MLP neurons of a small language model. Each row is named by its layer, matrix (gate and up: input weights) and neuron, and shows model dimensions 208-335. Each number is 128 + 32 x the weight over its row's rms, rounded and kept within 0 to 255. Numbers have three digits each. A neuron's up and down rows have the sign that makes its largest values positive.
Before each neuron's rows, "fires on" lists the tokens most often at its 100 highest values on Wikipedia text that the model never trained on.

fires on: "-", "″", "gan", "."
L2.gate1664:129150143116054131147130097108114200105111127143113123211114150155115183121163164170045139178143086102150095105082163097164169167182156124119113166107123113120126085090098126181105177121141131179146127106082152120113095104178115110142120110132157105170133101132133164142165145149178119168103150112108201103112135139182161159137130142130094080144132146126178127126119152108118176175144
L2.up1664:107124088160120126164154126133177185141197097143135150110155074119135076106110112117121130105136180141118130197098101150081127132162133136093120155145129095149155101098255098128083152092127123106090116115106145101132148158127134072044168113186186146142084129112137150158111112066204094127114185142120110087154048158109200131077100118134118098123143136158147121119094131158127127127166

fires on: " of", "ne", " The", ",", " the", "The"
L2.gate224:135136152102163102161078085153138114075115186058135120110162146171099141153088128126201093142126163095205166153127096104161125103150124061149125142124118153109133143173147092135153142049138118183114076067105093234096101163170134165093158157109110130107081095093055129121185163131090113109182147113177136137142168130115099159147125136183180097127074116122092125146092093139066126119178
L2.up224:164073154190110112105101118102064103087142083177102097161117148146101119159079154132163094150108114085121162151122097104112098111178128177110076113099110138084176087079159093133159103106114142081104143130109086116138146117068108134181098129196105081103059118045111112139131172104092077075096056129167164081153160090143084137087054107164109100146147122126108109103123110146181103110083

fires on: ",", " (", " the", " |", " was"
L7.gate35:107106128131128053119080110126135101101144096129132136103127146083124117143150067155161128135149097176160116108113142123137141175160089130136118118078073161150120114158082113153172082143105068122163139131155206074185151115100159109129178122202125116133153107087143153123168102093102102098111134080137141121123198098113128113077103039152162124121142128079145117127083133145177123119138
L7.up35:094051087127058084149098074147109094116163086111104102179097133082142144111191097135142133184108087139117123137107121134101102186175097135138101136098104146136128109128109131159129085145122088111167110149142169085157167126080150155115134106175133127124165154110111141121159107101128048154113124127182189118141133115165146087077117085111157113101154115047115125107082124113133151152132

fires on: " |", " of", "\n", " near"
L7.gate250:094140146144092118087165097125112211137111093145153109147131121154123112085169140127107089068106151092111107095170150123103145089141097160106140087109118126096117097115161126122125117075121105075139147125130158085121159173136081124163145123080143136185139110145101110172150125064148189177186061163151150145132060097097120140030111130196146116168177094118067156116101116065094106149129
L7.up250:137100095145097123121096070093090122113166144144155050120206081124160132133153140106076089078116098187131146101142142133145154131131125111161120103163066127122132117140124111152165112126196128158149135107122139117094090093098215117046150144123087189112106142130102161027115107145105152122110119120163173105166100165126143158094169107164149159173126136121156143110107149114152147156184

fires on: " began", " end", " close", " started", " finished", " start"
L2.gate645:072096128106135203082121086152165121177195171083171119103163104124097116107117144123149111134144142132127162162184087175076136123099178074169160213135131156146128100105090130086093161131168125129172181057104108157123132183163147164128100170127131126150180118177091193097118099161052129141112103120099149205125119128136135116131119101120146108143083166145136153139098117132102156126123
L2.up645:099123133164150129131123133160177072152106131173158115171093083148045120121144131126102146155124097127105157136113100134183083093133124096173146079078154112144112103164141179157098138126127131094133186095202113152100149172112177139109181141109169056110192140109073187075155159185047175122149132095074100154151117102123106117178076122113163102101095127149137170154173095166157174152130

fires on: ";", " like", "if", "ol"
L2.gate1728:130144080187139127166135129129093131085119143164135111093188122046133135101095141152086103075182114168087053185137108173080118101131125128192136126153106191150071136099166145095166130143134141127141126111134156114175143132181169072116110141124163144152084096107113179096121055128128135122149090090117097148155078178134139091167169128185152127104163110140138141147140096116118112140206
L2.up1728:078104101111139138140136121110182120157118120145137119088119128151152083154074166104131103129114124161143082149049158135124073053125114158153096107110150132092171097133119106119146148116137184069064103115123169126137159160121130112110160131130076125130067118122119172119136113076121149115089098112104091104154077116136059091113135068140161108081129117136081127171129121166077208177155

fires on: " g", " ch", " elect", "G", " t", "t"
L7.gate41:121121142103078161197118159181098156124121172125107152118137190112116147075129145121101137074128121105189096126133149150137112121139162127145109140083119183149117143107147107129100050154144144079172127105107140159090154152189116159128128179122121087118083084137134137111134175104106111136120129133115056125123119139120126180108151083156072067103127112099122111153107161205132180130072
L7.up41:145144104087092086183139117160085087134092128112088105120090133144203155146122115118121112111110134115123163120160178129112104165102115205105081129135090192129163182077085127138094111050166131109164103089142116163108123181131140150163126156092100126156146117120146118136105058120135105101088131124157122092124139120080169204097099149095100138144107107143155134102104089204167177150106

fires on: " was", ".", " been", " were"
L7.gate728:098164125118154063107116155153098044105167083139144121077092133151159106130163154145098168112122103120109144129133119138146096128128143140117093124090126136120118159149071157101103068138129130102107110126158099113194075176089075105134131149136148118088088109134112167049156101134147103147093120071142070090121115169088070142121095111155169149073089151147155121152137128109120134096122
L7.up728:143127091145125100188091101072130110096126180114165148097093096149136105161112144137138131081083114165115069087167124105161131081147111125086130114158056111143167128174126156126159085110128154149115144153151159105172086147063093122153092138108147102135172134122130107042082117159155120178113162156147171137061143143172189133136150121199146110078172151135118143138106107144113072082133

fires on: " of", " /", "yp"
L2.gate1642:095124087117111156156178033117079155208135159154136080077181121108116133102184123118107153171130114104221115134139090133119127121125118140151095160169193100173141106154120126154201104154108140115112148103122107177103106153188141121152123097149136099104103116136154061172144154156055056137133048163122105075126141094157162130117153098101176130075148137164094177149124172144037133118146
L2.up1642:124115086171100110166142121098112139154112077092140107067175171144146114136145148119084128194102116151223152154106099118096119114093129158079115108120163142124166096118111124132161118128119115115146135145185150135152194196140143129162129113129102077145103126170148154140199156131140144101152049132136053151128097123146184138103196137086132079136059173146106137169098129168134133081111

fires on: " the", " an", " two", " a", " three", ","
L7.gate1339:090182168103108093173103146161137199140144198154144126121148099126131113129109151150111158154155112108089113128115179168089117131107141119105118119103112156185132087080128116155158117163149144156166124089086142130134154135132164119116094134101155152139125189162149120151124112188121155146110108129097119103111123144089088154078090094170172160075118139123118075127106137112140131075074
L7.up1339:118082150161156134047100181112136124166123117115183121129127107117135120131122111118182128097199087164079175215099110146120099122103095095112153123117255169186120138140146155144117155120114150105138132150151065104158107147198123082136140151178108116154152127147081076132190077113112135149124121118151189119110144117100108147151089104046180151140081150139119092122128132129187142208130

fires on: " its", " cr", " cu", " Cy", " Cra"
L2.gate1332:083141065111119123108082058088092055112126151123104200126096122075101139099076152149093095145185145127135104128128201085118152127161114155107147124117103106109119130117167144139102120120131119117131108147158074206112110161128172136063122142128122128138195178115113089100170134160135132105181095129147151056154143183079109152115120157109152132156114129110200176148100170122123188155110
L2.up1332:119120087120095139128111101113073060116105141119131168129115087128139138086085144160103116122111126115139053130088173093134125123191117108135148141099150063161149131125196140141103137134123097122124122164154117120124151138096108154145135149187127136127140145105152094074172131130150126116157068082139138127192163123091118128134126119163137095168111122087168177124076166102085175138103

fires on: " |", " (", "="
L2.gate1136:140076156119156107148136095076106141137114146162121088097152110124111077180127115152170056187106130160110102154145082114108118109164142112177160082119084153101161115130114113072137177149050139120159163132106111146083102138170190132136140149077140111139113106151078115108176175113151163122167126160203129105129122088145203124132136098157196085105159097153112134151124172093118156112165
L2.up1136:125097179138143125095112103137118142146176147153136140077102092101074153171100123117101105136151134148084122088120138127147125180123080130183115226132191127115120103103125153093142138111096132130089154150116128109234116126142141065095132131116100139055141123097126145047139137114135119071130092077140111146134186112105170053082093070129132108141147170126143063086129149188119144088114

fires on: " No", " 1", "no", " 2", " no"
L7.gate521:116075189068111135100117129118099103123116098064077172136082150166190134130105149101165104134132110086108127189108116144130134160140103140140136105098093155159092150094126162122127059150078109080128112170196122109172159090097120081106225198149068091098093143154154125132094253130101160095112135166102194112165081084108137119121101134130167130143150131133144164175118124105103074114104
L7.up521:117160158094091143130174064146052121131161110134132126120063138145163098130116143060096103173169139135173129158154164182118119135139173167154143152111111097112135115099119149195089141111128173075129108131154150133181170136148126112147120201138135091134140150131120126151136081130141101202080127070144080141171112099139185091191111146121156127058197110089113117139116110127146065147153

fires on: " home", " house", " Home", "kin", "e", "wa"
L2.gate1468:155156177112155145136073140084123114138115176174120114164159128119140110106101194189123131134192137099145098104109119169070125156127135165127104088116149161164150175139180123158101117091177165109122057114163162114144099124104166162165137130208126092139166177192131152140134096070154190122120118142091109143111129223223129155127129128071187122107121114157151079090174097160140131088108
L2.up1468:158201160109162170116118133061106102137123139142112108141124168196148088095157125105195120129192120047089091137104127150091145147098073109143169078109118160172155172079083110168073118093159138125108112118137169109147133111151136175121099122194120134117163178192130151143145085113062147019145108188117098131132144188173162111195100154084146118109102095128136091156207120174139137140114

fires on: " National", " Post", " radio", "n", " ju"
L2.gate1463:153130084074150098149119178128088130087178150172141116077188122126131112127125092147070127142145155139133111161096133139166159078153160161144117132124120142145090085121054164104109109186170149124101140139105145047164091106140172153115124171119137132126120130107124151107130129093137130164161112138142147117102170086103091150163120220191244106056170124144121136124106096108162201155109
L2.up1463:121160140099109149135133126095145129084116109141122083133125132165109152110156124107111123106093113158134117156158115124083212123062093079110129145099106155099080130097096156108140168152100133137102166109148159132150196120146118115176153157122095123114166099168156119121081149139136091091161136092124073132172094126140151103131060088131046095126100080134126136168078109158126145136119

fires on: ",", "-", " |", ":"
L7.gate1989:136131111132130106067139091103147103117167102146141174112192074119142129083142094178121064138118118087109078130126122123157142159102168094123128160148132149173065094141121135139156137227149109142163137110107148129129105140129112150090151107105144140126093082184140171113150085124083106168089118149168163075145100149085142140150143172118157127135167184111071136164129052131119164125146
L7.up1989:162098106125120081119193085130172122109135124119090144105111147085121116093151129193126146132126048154114091093106139091099092105152109134085161113171091164147123136131104157153081125152098122093175105219164121081184144185117130150108111116158139099139096106112186112092096098132096133130115165086157173091115135121121145132077146143130147109122096122139114196163122106103191177143106

fires on: "\n ", " (", "/", " $", "\n   "
L7.gate1607:101096141154150054139125133147102126124112129114155064131107103106183076089153109114157129188103116068180146127110087050103160136086124116097173153158129181122126094170089116117165092089109134126110151137141087121076110108139124081127122216175092091088128134111107119048192165114117141140124104160115136164116131099160168106135165089113136093149118120140107115090087080103172124095109
L7.up1607:122115111150168102102117124120110142104059155148174115064138128078157148140140106161030155133097085185113090139101168159157146138143075137134118144163135094136167180104106167150116115118141092175107118122086127125128156103183142124106075140173093118127056033119072088131150140078104176104139052137122093145102166075147121128115146143131138101105156126097175136098093153119057158137130

fires on: ".", ";", "ne"
L2.gate1327:101161127185113092244098119118093171109127102145114189105127133059127155177164198162092146135101103129146126146127155176114020148118108118141138104110179129099114172136114156091141117128152139120140113111106080144104121128091154105084099155101133191180151138067132187095159086114146102166102104149092097150131082123089130093098070079126186050094099176123136165090170110162141144133146
L2.up1327:114111167116128093166072187132087122115135109124125180148074140115127153170146137125154133143121124126153152150140163116210084084130075153127133104152115068127093097107112130069195135158104163154145132118129121115206117148101135155093113167124126176157097069097123139139167123117177145149154167131091158112106108137090104141093148157087143102106124157124101213124136144136101151133103

fires on: "s", "k", " Ne", "t", " Sh"
L7.gate508:156098110122147148162100119083092119143179099155085131228109160145100137098177154141132138144149055237078183055093135135139152085096128115143112158104143181137106081141115145138143198131122125110122202177101098163125101117184142103146132138150106107082102183145141076183117158082181145136108156064142118132067111160098160157117117202127115088159133075138127119148139115127168137099147
L7.up508:114151073150190179107127103121043092104160108118134097161123185123101114151112123129140125153141111158087161144166161179116150092125124132086116158183109168063133142092185135189162115132102148116125139097093156103145088142136098141062136140128112172092158090184105132153114099113116133101114158036107114107125143146148160163174120113052095116128137151105121116136160088100214160116142

fires on: " g", "G", "le", "g", " le"
L2.gate658:097126120119115166158143151103075123159134192096115079122131127201167088140122199167114122138137155167103124165194101113102105114124095177163085173131160176183124166154189126148071158158133194131117149083122067124095126070140126070128118170102135133143119162153106138113144117137126117109117142122127064107134116140124174110201176164092153125119110111093094091125142132134109165135125
L2.up658:132116090105169150218158140067089124160134099107108148142168163114171128125140132152142096067156150099119107074106143095154141181138149151135093083163117158175094162129163144112054095145123107122123093081119072123135171125127188127161132165112117084165154127096176110161101092120077106089153136127164117047085107174073229134147128117110126149099158120128128136151102121174116159107181

fires on: " along", "ed", "ing", " associated", " compared", "ated"
L7.gate67:106083089178131117081127094138124152125130083097135176150185123088109121167139083114130118094114169102125140131126220163158097097157092112121075138092105130126092104102155150068104154165166121109154086163150108086166118151150134142122156113137074147078141099104126153178142124135094144089112108163159103134085109113095146121118160174164047119119143116119090119143101138118118160128105
L7.up67:146096122116037141124174145152082138127115118093139099117121114125133189180211086088128070062130162058126170169136131130154088125135081160165060154129118076100066144125141164079100134159167119086156124124131174146125043121208149152150127117142115129117146058122138136130146129129165155094139122169135116165153063118135117128081149111154118129106121181133088156115101112128151099115122

fires on: " of", "z", "|", " career"
L2.gate623:100141109153144167101141101145107078185129150183106091117152147127117127085106120164057163105171134147150112124192132130090139142134158139092153124083255138183131133164171107120126133112136129147105075192107090123108127099149139118107138090134092088145112108134094103128118061158062055127116122141136135110155123102116105135160130177110125131148145143105160112178151076177120165137145
L2.up623:118089073118058110165082092128122158173134161137137173182163152134107141118124163150096111069172169145098107105101116134029152168123150125144184118120168130108112079136129103175130114070114155180114126110098150145175132145117165141112129126120101115070156139173115147084109140173141148136138158108112125140208114129134155123135110138107070059081120139100134127142119145124194156110163

fires on: " |", ",", " (", " in"
L7.gate715:097144100111080119099107130131078136103110118097154163139175101115162140196089105087081092112130098107134155117163097129094160109128167165117117099107120149116153135126122183143134105063089175096132113115135158120146108117132131144106138177086099155134106134137108113118130098036149119092126043075098104100130153132185111141137101096032133104168132132141161139135158089089094168133103
L7.up715:125123105162085063092086171132136118118171084167131157144139167135106158133147115070116193114122120130082186204122161177145137103115142209110161152126135161166139068061161117079159167110155116136124101100134087127094138107116170111102124125186095146133188143114138169110121089114119133130118136082105142076115067135127134087133097080081083083089130163108090138131098132113117083132105

fires on: " County", " home", " Home", "te", ".", " Mother"
L2.gate76:111129099089136112158112106113146134181170104144067075103109084138139155110118148157140117162108076164140161174078086067130163132155080132134106113083175180182117172109158176104111099104141164079140061131170130136146089150141175120131136102190184124122111084109162072120052167130081129143105124069102075084168082165153110077130085141145114077126111073138163170148169193154155147164183
L2.up76:096135118084104137107136188079158192179111071107043116125121108144095127111162151134148133153151191121061145118096103121130130128078123083207108126138131127134145105125109227149128111123121134093144126121089115133105107143172168148129101108172141156125131129166194198133109133151123142105143087061132133170137092100169175177153085161092078071147098117162163112135127117138102089169101

fires on: " of", " at", " in", " against", " |", " the"
L7.gate195:086117140130154123064185125109100147135094120129105138111084188143135145126150097136127160182102115121142094124194120110119120160136110071155105094165134079158125123124163139115151128138130159120109144130110153110154091146143137161095139170105096183129120172130144156127090146168157080114167135163179159078118129062111169137125209167141198126130072155156124141143073145086114154141134
L7.up195:116088144137086153120160131078125142153150168122107145108148127130174174067094141113164163080113162080179143083143144110116140073174182135116122099143140163113155123104169146141108135114118149136164160137167136113141114149154139123075109126135071125144101091113104132134124111085102131116182083187117085077194093110147212104073143144103170128100065126134127109173118118173112103154116

fires on: ",", " and", "-", " of"
L7.gate441:142127146120178097151148104103094075128154150133097168165130207178126102091220109096145128092172155120134141112169073132129159163075130131126134135193130015124172105157134133082154158157166193116114145154070114077112151135121099153102112155109106144133123151143113094094073145186118123096190100107149126125100143154103092170140097096095107149088153104145125135077148127107144160158124
L7.up441:138151095111150118133125196122096148144105158141083135103135141126163080104125103142123156127110126124158123155101095193187108101054130167176113114135125147118169082130128194100096186138150097087108205086099100091154128151083117114088082101106129192134069174066144173121161097119097072071137080102131124125178099141154118116095067162206057166114097037085117121101151159158160108112124

fires on: " |", " 2", " 1"
L7.gate400:154199141082140111106127122130133083157098119116118156111112095162197122104072169151168119117091138141119176114157077118176096174119147191171142128137111106130122075105157098137197134135086144114123153092178052121235167091121141135085151142130095113120113103118098102145163153048126135104134141118104098098169117128135111128124143065107085134137109173158104136128094121054124135140078
L7.up400:143158139155132167073086161134124178140100135104142125197125088117160152115129093150111120166106147060166111100180133160054123076157176179103167161086093093139096144145105106158081150099118165172156110106126130106092134149190076143110145144177155109119114152150150203102094144130103085154135164096155161162133147141152122126115100095137137184083132102161170088152129098160149082119098

fires on: " or", " Or", " /", "Or"
L2.gate600:172129121100151164172151134140133108140113124155140133117082095132160135162135190138089137146133102123083095140117124113148102060121140149143075137150102146160149134177116155140131147115124109143160074119146111090162105118104122145134114115108157101112120170133123139103143160165126094169111092121157081138187185112155155119205104112132139097061175144080061060189076107170119163151168
L2.up600:175139151118124133147173172114125104133104119119145085089094093104170129134144172111089138145095093143111131159090092120124109132133120161125124126117171123187154105158139151119118130116113130181140121186112111102160168158140099154150131063111123103118130131107175121136175159117143091138127054115141096133153145092116152127132115072138147081062166134143086045144143139099130162120115

fires on: " the", " |", "the", " The", " Syria", " ne"
L7.gate378:117068135117153110180076114114127076095110194110139146111093111121151163165114151109148135146124136071185095122152109202102153196139135210158142178161107203191162133086117185121138116110136121140119166119136091145154081125097086086144134166106131119199159140126075157096138161083080136119118081091163095188141121110111122094090131116164142158103141121120186148103129167125116162159108
L7.up378:135157190179147145172134099141139077098156081181115120137081144148106109185179095136132159157087179095201177129151110120101091183095181183149099121163140087107104162132130095174167115103152111099126135076119094151127092132127101100167144151116105193168157078106158100145151167075114069102151094117172137130141100070084155152136128136095140152133092138095092169165168134135151129131127

fires on: " un", " res", " man", " Man"
L7.gate205:114162111073104122106147052177132078108191168202113167142113130123184182108150145113103103103195120109110150114115145128118067169175174175135160111115115095124129185065186138063176100095129136079122145135163094160135100166074094113115148183146137137082039102094178146151105130128110120143141140129066110116140128132104127170151078108080096084098103133118115133111093195109103128215082
L7.up205:091125156124107087123103141112163116069190160150155126083102178132118154063113103086160134153122127147136106123170164146156115133140099184143165109085120131169099125195121197129170127070194121107107160201099120151151107116170121150121086112110109122162130116135155156115137107109211170103109158071164119184101093153191100152132199118105116119102101144079138130048142148105095149154155

fires on: " of", "–", " to", " join", " joined"
L2.gate1713:132106113126136138111156116102109119141178114144137110155133114085169118143119166116056132168145106186162096116073130102117105127104125090168157120107153108176125167134162128142133105195121100090088215159119127162171155211190142097090183140142110121114119153116141058167130089196113153128085082202126133134126113172049184113124114103116105128086105141124073125150078138161057134094164
L2.up1713:171078143167141170152156081080082128124164185118147070124111119103167125142129152105106135173099116175170099103109120183100155137144155117162194098141109192146150108123179151088197150126182134113066182155096127168138185119198122109128154131098135101083130109120113136147128082121154109132151080159084104111161127110100160156093107126134173189041087117163102145120103179176110143107151

fires on: "no", " life", " No", " title", "No"
L2.gate192:112106144081111138100112181045147130123083171111113109063172135116138142110110139061110067121164138143099126159110194112137074137115120120112104160150148153136130088128130115126159156153123110160125112137132162168046103121146119136120199170158140154093124182141120162110108159138095131157089117134133149123125205114108152186182075135131108163091107115052088104126106144155153082154183
L2.up192:135162157107138125098099181132186186138119115167105109110189074189082104135071117089130092114157161131121104147106123115096154103148102188043188142145152125108115132142138121110185156110094125105090089135150190108110118117158168123096168168138108146085149166112106138067129187147121129139165080071161085145118158112145128153141106171113083146069080051093057142072167152082072123182177

fires on: ":", " Player", "s", "r", "rs", ")"
L2.gate874:148175175119126186117130090138165104149091125098180097126117090121132163120169164150164173144133127130136122154144142095155088118137142147131155105107140155108072164144163148102063125132204149097097127148104099180171105113189107129103141118138125153164128160141115174089071100207071120110081076132154164157109145129149143124097088120050190130116111159069121103131099109139133082133112
L2.up874:131141113169169144123100142126111134143111153166101167116205152152057133134132144192097165134099135125137048104160132155084149193095138090184203118113143131131105121097158109143048106115137124118159140145187072114115161076126127166111158120084129137153092136171109094120108075088115137088143151114138118069094072116164185136151166159123109126143114113134094094078156173123125114139128

fires on: " |", " (", "-", "born", " 1", ":"
L7.gate1350:160148086154177098075133106145180114108168122117160048133111138107108166135121149143084099109164111084114081087157134145119102121174168148122149166084153183057148181148104097109126074107163137089124163114069085166105166141149178112144086107158120078138247186138091155151090178180120125178126096095111081113147185163129096144104070141087097122142143113136111145135154150080136150098141
L7.up1350:078111139179060084116075118091117095129185131189139130140094152140088112141143081072162124142092113187178072099094202142129107146135093199141142141132075153176134087100090179092112166120178115112101042144053132078134178151101104205117133068100122123106144154128214177143086117134074127119101076107100144076109155172158158081010147123070174107122117069130123143143134140159176096088125

fires on: " (", " |", "|", "=", " Ni"
L7.gate275:089131117120161125129071151137136135126136104113123130127139177198132178096158110164124125218169089095090154148155120123193114085144147109109118092156172114071119117122089127108180169120163141125141150143157140084187132104119127163091097152182160149149135099124106168170093148065206113110177093122141098093143150161118113159128062125122105170159099181106139136133147115055156163115101
L7.up275:155144129121159094109089086086163154203154152105122106105066124143128148130138102128173097135144144127117110232163156090109080115130162137137185135128125098120167094125117142096145224110176130160216173113155068137078184182161125120171179141161039135137116024110110162112125044140108158139099065168171134138151125116109121103200075123154166119084148186104091115134090102169191124163180

fires on: "\n\n", "'", "ir", "’", "or", "c"
L2.gate551:132149124103130139086123160118124067149130133147113131133121131137165126135165164157121103040112143117084151172099107104070152183139112163106118154118101153072139129070143134079145150136141118136124122152115129142132106164157130117122113156139105083097167161082119112113060115135095154106120204089192162160075096226113134134154141158110126108137146140112163124097167150150116169098155
L2.up551:202126104188089121119141121138134089153141130099094111171159083118150138128156140127125115108157141132127127141122092114082110131127111158103166160177133152090045135150114125102111165076139071130084142134126173136134115117153084074181164102163163043108164109137060136058119167134098130093136101111106139103100093127164057088118164214111128165130127127114123180111142128075093125133138

fires on: ","
L2.gate651:110097098153110118098144110130120148159152141147128074105143174132141088157056151154142155117171101139103166112150130127099224107144078147130141155170125146179177135165073137117134143173120176150113083174110085151072115086182151100105091141184100152177148086124167102192137072117126104153208160096083108102142160104108101100157050129094162094158147089090114155168125082152121134119159
L2.up651:124039103169133120119118146125141156124144116148111146111143151108152118112101151138165199113191132138135134088114147104089182116129131120177174152135208113190110144121070177062122172201134127124155125157106121153059104068155129058093165135102114126171107146180148138164135142034181075172180140176065092104139092079178148103092103073128131074128133104114114107165134073143100148122188

fires on: ",", " |", "|", " of", " by", " as"
L7.gate63:082130044129155206130104120172076133154133139111142137152189080127106135053112135085137122141074051179087099078139129133133155172095135156180132112143085072123105106065123168135195158148144108128061181136140129122114166104151115100097128140087065102060106163162139148133134112146182171094140097094169165061103080148131037173121136129175137149163114140155122108116137133149145160152157
L7.up63:076113098144147193112052131103124107172140111186027122161170073166082124095118094137136131101112139148137112062131103098077078103080140095115179098162142125104127114057131140161188122097171108102070156135104142130182141143074105140081096100126101148132160122188142118066147108128160097115164098102137173068187219114142094105126145109201080128196159144099054100099098183110216191136178

fires on: " |", " (", "H", "R", "L"
L7.gate1385:129116186091170084114107155156094095052089088143154125116107137144107175160116065074122123137140174154137153091115126168104138171180158113088142136101113174148146132084092109062112157075066109129120126118117135103146162116189067086076123196177117103135119131104152192125173094110163188141129089122132125155143116148116134117107106126113131104147155142144207128069103089187146122080141
L7.up1385:076062136138145071110090186181091161159127110102116130056177115140124170153107097147070129163108122155205140104144138191145139105145172160118151083109193114112089108141131164108129140125130159134125119127101108113091105080175140147125067141198138125162179181145121159092144096110133170141091162149120097140090151114176102148061142074093068156098121111158142114083148128094098135132172

fires on: " of", " Tel", "ort", " Mus", " cu"
L2.gate282:119157087192053061161132087138184133139104121065100115149166085172125162142117087169139106117134093140123098155117123061179084168133107081113157090144108097057137061144068151152126170168180048123158060090156091125143150124129133098175155124155089100079192124123132085116098145163097163144130092153138098097086110057121104162132141118127170072070151098103168154170074132140025147114114
L2.up282:112143083109121051161123153080135113151155147065098129124184114152128138160101123043091153143157152142203087116182163176103122172134096147095116134168090135142099136097134191135155101097130084110136095118124126154153121118124137128139120165098162187120086135182121136079084147084143104132171155162142054078101124132123115165118156184094106124090092120145137190128092100140145113090172

fires on: ",", " |", "born", " 18"
L7.gate352:144167148115151047138130087072152194103103124114079149068112115103089098148146137099190178149110097135128100107078133143184097122113128167102163135137169138095159086125119130144159157115120193135124135131134078136080092152122142104145192081177203176110130128078174068076085099098099092078091127155122102130114131146141131131145187084153161077135140131104147118148105147146081128171139
L7.up352:110148132189106081118138095082115098102146161109154090126160153163151108185154129139135145146144095133126155122165168134099056120141179136188144161123158082166133128094105123157172097165128127101119125113109112108158110149162156122175063188125139102127091107074181127102142164148155069118118069079088130147134178152134180034153118107178155141146094117158141137107099108152100170140132

fires on: "\n\n", "=", " on", " By"
L2.gate1561:111107111144145115148136131149109138100125128105119078070076118210175198109162142085164154117038071139092096128112143162089196126126133131141134108115145107091154126108119116135163141114129119186187134160154127197123148092173018122089132112094152168147094167120131140101156151153152144142162089094081105156108150118171112129098134112111178104137119169113169107090103111140141123083193
L2.up1561:211169091089133138132134161180179176142115124108170139117081148095208161115190192092116160128116099168099116160160105177101171109150115149103168076122081122131076060096133145118119065131124171131141133160146119154166129154169136162145104148095130129116115165111175183111152146089159114099173102136107108153144132136206149120058159145080150132142049146129104101143145137180148145141181

fires on: "\n\n", " would", "w"
L2.gate1630:160094075115155126105109148150153071106099121076146138159127189164110129213124126147134134102125200120109103096122104097128129118182155131169142132123112175076166137127133153088122145106140182107164147154120100076135111143169094109142108128104168171097114136129137140093154178105122138129171136156150141094072134125104096189143123163095159141166103147146112126071077138101144189116137
L2.up1630:168125127140097173127105118216069117152120147154129180110141141122166108205170135159102112119086126143182208183151087193133117086178112133097109114184104103148092109066072136129159164088108094162126154126136131113115128121180085096195146156172153160102106179098076127122118098134153117118139126170152108178090142216183107196099113112108128132125099101077142133151052118137150160131160

fires on: " km", " points", "CE", " UTC", "wh"
L2.gate995:128114167118112143127132137123136079096115177089153157173138110127123107176156145132150067072145075139116121126120080135128189067158175087115119134137093153141138118130103106149126147129147086174128126135140158148130102045095111140126106131124109180150143184161137162065124132167135103116070084132053109136064113128167112165100188119163112163087057128135158124177130108073166127149182
L2.up995:181086163180145093153084133112135057116184112095168104148078125161130123104092154114063136082094122117124125136126094173122138080144173122170149054158128130132116124179097123103098166125101079140116149089135112106122128090091067167144167121137072178111105125148148123095136106193166164080119090133102171118075081179118147165090175083166121148124088138127103157187158128097118171146178

fires on: ","
L2.gate1264:088094135119118099161136084096071213054120131104134173106143121154138091148108145133157119118146144117140110139141102134109136118121146148124165086200141118156170097200148143115118141143078122082091191141106124134190183155096152073096056125115152149140119083167114158143140081131119072164070097111110091101166151150101128069122098127154186091107119124126030120155059130161119168175103
L2.up1264:054108161105145089156108120130117122088158233133132109146148103094126041112107156106144141134182114123098132164092148122119115105149116125119094144077175136186143107120120161145139118111101155140140116126172090127108100111125085134137129125138102172151137087146152151161077149061124041144119106136024146098156175109086199086143181109157133063152119110119101167142117081135129103126113